python train.py --head_dim=64 --norm="rmsnorm" --norm_eps=1e-06 --positions="rope" --tie_embeddings=false --extras=["capped logits"] --init="uniform" --optimizer="muon" --steps=5942
MLP neurons of a small language model. Each row is named by its layer, matrix (down: output weights) and neuron, and shows model dimensions 128-255. Each number is 500 + 25 x the weight over its row's rms, rounded and kept within 0 to 999. Numbers have three digits each.
A block is one neuron, or neurons of one layer that tend to fire together. After each block is what it responds to, as a language model described it from the Wikipedia text at the highest values.

L11.down466:493527501478490485500478519573487481513468482545480534520510450498526481526537481501510474506491540470412491495463475523519498502490469542451534503527516517540514512523528489482496521516519541514470503490498517500520537523503487481510469480511541478525508497486469441508497519494532486499533522499518492538512506499522496532506508507493504511510538478508482496490476443485473443534495
Closing == or === marks of Wikipedia section headings, and words in stray image captions just below headings, e.g. seen, View, memorial.

L7.down342:495476529550513535492515479518483495499519498531486489481515482472468501487492495480532511484514470530493524469485519509506516502510530492441492483486473539520522531507495512563510492488488529523428509498503523507438489504496472531450487511506512474509477517485481461499498490498488519514500523521485561529488462507555509510522520481464535468507502467500499505524479466465510531527489
L7.down376:480484454480516482490530448471534515500542488514503506465493513527493519491518520496481537538484515509464511520460501533505513516545520532507515498481510520524502463516478491530483539509495503510520507511554493447536477495497482527498522497463478502504533466525504538511444474457469502497497517488540494523476514468472505512533489488477462524518539500554520505451486489471455488533447
L7.down655:523495530484516524513551501480441459533508499518509462478497485526485464488515524519481500559476501481472495489512534511500525537484486506500471496553520510514522493478486539472464510542492534498505515521451474456501507519496523529529548462515484496499485488511548502533503510465427516503479491489498511518507453483504527524503479463470521509512500455497510445491514502481509503539511
L7.down663:510432534488510526512505492512492488474492513512518512523526457461515511531472499498514481543483504503522460480522508449521487476496470481543457516478481530509506488494501515481541546489475509489458506460461543499490491523492490471495502465517482516496496553540488521501518504515510524496473489450454526540459492536499548491498504500521530518459465488517478476505505529553492504545511
Closing = or === right after a title in Wikipedia headings, e.g. "= Sonny Ruberto =", "=== Northam ===", plus weak scattered tokens like "and" ending name lists.

L3.down35:512499527545487506496509507473518503521520470505497471534465477518543506508469462445500548529472473479488486512468487507477494489471467487488566509521508508535456510507522513462511470520465458513544513517519478521483496529497478492499496529510471536463524477492515481520495514537507476502502477491488529519503510499504542521514531486480468524492490490507467508460552507487508476530474
L3.down98:490504518559525471517509506493515477489519506508518476485476478508519514441493515480523501535539509501448511502515536491508500531504485493522511461483538445493512512486534511477490482498487462527468487521489495503496467501495443508500536496516487491490526487520478541503494457481508515504544502499525512475514496491481446534493514507497472474478497491542497516515508487539476537494481
L3.down111:490477519485481476488509503526474500504523497464531483486470517529507501537531540501505495532502474484553486520484526450498477506499450502519504540476504489501511578519514541501487473509533527457550483503501524482508459535470478487493497481472450479457499494502528478497464493524488472497524501544495515465523494541514470526511476501524483493485489501531508541473504510524511514473540
L3.down168:554486509517514497515513511565511447471521488509492502490512519502505525496488485450495486509536491500535518506437563461476515518485493519534522526444447440469508533542490525509565487532513496515523460439527507515487461471531540503493516517522493507470493510521488496482508500514489523470553511480478525521551466462510526485516498512515497496477499464513488501472509490540527509445527
L3.down196:483522511523500487465528472501499510493518510468516508479492495529546512493520557561486517480503490487498466529473486520496530496513522492508476468467521479497542506506529477497512505508477508523517540508515452522530504493549508493570496474494522482524489523517497504515509462439510553549488479507485485486457478484508532519519487507483531488494507513553495502540534528480491496499481
L3.down307:481511482521456526532501499479475499499486507481469473496533461538501478522520501486457440538489470497481470495545534492544489494481470552508505491528494488536492517509496496489475481507528496487490572562507465500507500527435503502510533473539476483504494476536466497463536509525499477492533504510517509506531491498445494490494479492514467505496534503471493484525531532445536514503500
L3.down367:518483488514478565491513491531494521511521480443516519489512498508525488496537501471504509474509539510555504546550508512501465532507542539549542525490488488498510525503482552493536491512513511510498468527510502427506540509487506522514470509533479503482503454511496480492475500534512517513524521507503470517465541518485486492523460493509501499456464542482511547514503509555511501526498
L3.down383:472513494560498513523479496492535486517509485497503535447470514504502502472489436460463515493474452482483474507521528480496497529475527506561522469468504472512487481498531465470516511512501507532508477521497516452492517512521530439484485503504471549439534498518537522515527525498500522472478486526491514484496496511512530519467505436523511502462453461536470492516524517518521508499519
L3.down393:514494520521502516520504495515489511520530500496514505458470530455520505454493550474542499501534478520472562534538516532499507486482564494529510552494497496455497494524459472510532511527483461491486548487501550488491485520518500479509532523508502500491534514551438508479516443472528543491491496471471530481485522519503463429479522481528496500500502517522436478519535517530495504506520
L3.down430:536544495565485517523491458517442474510562454514507509473474485517573505509476502489484433487471486505513500528496530485453488487492547499576468491502463470519529557550473511486476499557532500522480504456447508496505473504520517516510522448507486476470486456496496507473526488488500503491510539461508482484530522500479466481456504501516508523510496526503491543493490487475514459472458
L3.down577:489533475534463534471522489510496510477526483496506496470471487519510483464530524529498498487516507524496512517515508502477490483510532529494546474458453500495530530519508489521476474505525538500515492482503500494437466532542496505497539565468515537460517483496519501479505486503523439470509479500493495494513461462502495485465503494484473469451503468507472461547514520512528489489502
L3.down676:478482451531467493491509460519449527467573485463485538513572553490499497523519458506500457535488489453490524513508465536535522496533486479514531498536500488518511533476483510483490518462491498492451498460517503515483504477496491493528489506545475513470487510514443505539476556510522517460504470483509478486553531501517503508495485511518517546513482464498474444481540509467496495488551
L3.down686:503538513475499493540503502485515533500470488486516477480499493476486486453487538503515479504519474484473537549515511544493500523468493453524464507475487501513482478507469483506528420451476490502450540440520515520522504533512495551521524457488510491475514527530470537504527488450527529492492477494471520513492514513504467500505484495528524519470491480512431479519473516500464480478503
L3.down728:500493502530522472524513478487480473499484510487494499468522502529501492506531501474562535482494502493478512495506538514467489519518507471505478476507499517514506499476507491484498523471531478459468521502487486471528468531503513551472521532464461503468545481541529534479487449487451496555544508524531482440537485507485446504512467509494515487485551503536490507502518494519501514493494
L3.down781:521513531467511509503511520480493530489475507510505492530510499546493511482506513521494489470543545463555541518503476510502458535496431496473514493494497465551484473501471508552454520490502486526544516516482507486528473488490469552533525467544490578459496534498504500451534505465483504469494501496512470502492447479483510503496492481462469452539513506499515497512503512487508503496528
L3.down934:519498556491500479514523507503496529522541519532527498503493493499524484505496515495517481491549476526519513535515498498555463543473474491509532496511469486493527563490469456534519512506501510514494482501483490488523453479493503521496479514494509509481529536517514512561490535489502484469492519517492480500465519513493440483515475491507498476463503481441477509543474508524493517460529
Closing == or === (and ====) that end Wikipedia section titles such as History, Early life, Description, plus closing quotation marks after quoted phrases.

L3.down87:468501497519469477503480484495521481463451487494480515469516533488498503509501480499517499506518443470482447460501522544456510450523467469487500493534520502518488500509503509554461496512489483482508493501484515509530465518495517499518504448461517513535512467508463497528516523444545483501503480470519491477454519502501474493540519531492503531541534459494486508508466467489479479499504
L3.down89:491500506495514504484511533544501493496515503503476485504452520501521543499482527475488492516511493504512508460488451483536495437536490468514484483473494519515565552507490518425467527477514482520508450500511552520510440489508544508511495551476484549464497512455498507483518487484516554506526481493516527524509484530494470472500490502507516498468514546521479515551523515484474513482472
L3.down176:476504533466477494533514525496507514499500456544523533480493550464486539471419474545449501550496536516484516517484513464467519491470519481489491491473461507484518500500510510475539456485496516512510500456478548516462518487497478447522486484527474510505477496499516512491488483508499489524520498503537515517489495479508491493508502502490518537496563482499492518538536479521524524508503
L3.down231:528517503502430468509508489538520503494525458508478529542490477477518495530486501491520502447499536464468494502495510522503504467521525524471480477519458501499520478505454509505498523504520512495493546479519526519529479508519497461501525523479548503494509504489508494521499526445535478493509503506500517506555526517489514471514511526568538560477521539512537528555512522453456524518522
L3.down270:506500509502521502512510517482484441484489540516518429512525535484517483479487473489481460524478542521497515515488472503486465462487424513500499520454510530496536495463512528552486480505507487511503505467477523514498514515527494519515528460502546538499476498523494464503466478504495508509496458498542474516467482481500481505530479502509496524517527513476495472501491491468471504485469
L3.down375:549463508505501520495529510540461452479491491497498504510477444512477506531498503513497490473522455523480515523544508467459505542437545482528460486510521544510517500500523489550481484477536510505503516478518518505457509512510491469511508487502518482459515468517478468496529501498497481499483457472464498476489517448474494536488498500458472498523515536513495546480519506522488551500499
L3.down396:508528498489505473488505490542519512530505484515480482473504468485553543493477502487519487530525498482518512474490480513473424484490493532537464481561442525500473503471456496552514512446498482498509525482462497513452479513485517487493540498449551496454471510492485488504506491487522511526527445482534494534510476536466495487514511483468464531467516504484516491484471486519503530447472
L3.down472:472496498504477500519527505496508473553512503512498476508513515505468557478487526480510501538466512505503512493532483467542488480527536500487500461441489467533508482498523541480485495474499528542519468494474523507494537516490509484483557497509552483510503541498546520482516509498560511505441515526491505467516500512525523521501518526453518469526518492522484513483468506523504483520503
L3.down495:484461527537526503507497478517481510507507519499464488481521479558466500507495496506521492503540489500475495479475521529495477501459505491515486488483521514455513455520476521498514510528548463470499505503473498461544436508524490495547553511516494488538541515448459498529495456492505467460505477505527470498477511458531498447487524546504505477493518514535458503522483451506484511474501
L3.down692:534470468460501481480499526505496524513486474508517521469519488527534469520479512546461517469498497509519518503493549466532531529501480507467493491525515510533533537536504462501508467502497480477489471458513466451497482523520538518461525457528544525562462521460492475476470477414529513458483508495461483484478517527476496506508495488494480461487504514515497531457544507469526470488547
L3.down739:524496505501466473508508493560564512486502502519506522491527506546510500474465499523530486520505449531467482485503548523495503497484529487523516487495518523498469467508485548522481559501483509449485488488558499502530476465494459545540494526474521485503530458505460521464511553515537489500515490495503524481489542502542500552477513452511477510520496486478470485476517532515564483498523
L3.down794:479522516506474508515517473465485454557518493517492493518505484500519487453471545487512535486497510508539453476495528506478506525495502522515470484526492508440448457523507504504463474460524504498455498479530472486484529502510466503532482494574521488499522488461516487516501470485461515530503482512518474505514449503477498518519493496466492484520485473473455544507481453474523545452547
L3.down818:500465480484487533492516478528491532516529474476493492503530472481485478504539524523508459518461517487489538517512532490457499498485525508483512480503519488497512549444512447476490546499552430483502497526554506471463493446545466496524501489512494498466525498469455494502482476474527480484512484537453506504513519514528535500479532491527485555498521464469541500534497454498516489478554
L3.down926:497487488503528521483490492483512500522471480519502487490528486528516537474530492493487497510506494550488518500486501497542485485481478526514488520456494489485484471522511505508475481480505485475463519454488486508510452505497521505526571459490512478500503531505468498461464505521528518424473511509503483509513483478452550478473532525457462559530504481456487497489488500468468503510507
L3.down950:502507460560462509502541511483473517523517476482453508471496554519520519463493482473541467497520536481524479506501520484492517538492476482488546501471538537515494467483457480494531463447481523515535483483492508484486495478514493512525524524519477527560466512504506467530523509527497487504495519497511483492528500502535485519457548490487534503517480496517515493493512519545510535485490
L3.down952:510505556542491518519570488520552473504488514485502515492504511510489509474463535543413506515491482489494500484502536483516531497477472474502478465494509444495480476483463553455478515479543489513487473512465515467498542496512455486518492461492472463499518541484517504497516491510533457486514501499528476505478486502523504523536489507500490508558517520502477534499547528500521498464491
Second or middle sub-word pieces of longer words and names, often after "Ex/ex" as in Ex-am, Ex-e-ter, consist-ing, Ju-mp.

L11.down536:510523446515508513511497509465485487489494466538506488481533503511512513516520513467454480471506456497467537474474500467520491487515560522500501523493522487482514465497522515491502470485486497506467522489492484508544516482467525495498497515490520535515473462520531471453456531498502482531496480479513488531473500549485462505440501500493511541515484490474458494481524467481535519456482
Inner sub-word pieces of long words split into several tokens, such as v-ul-nerabilities, nu-tri-tionists and uns-ui-table, plus unit tokens after numbers (mm, in).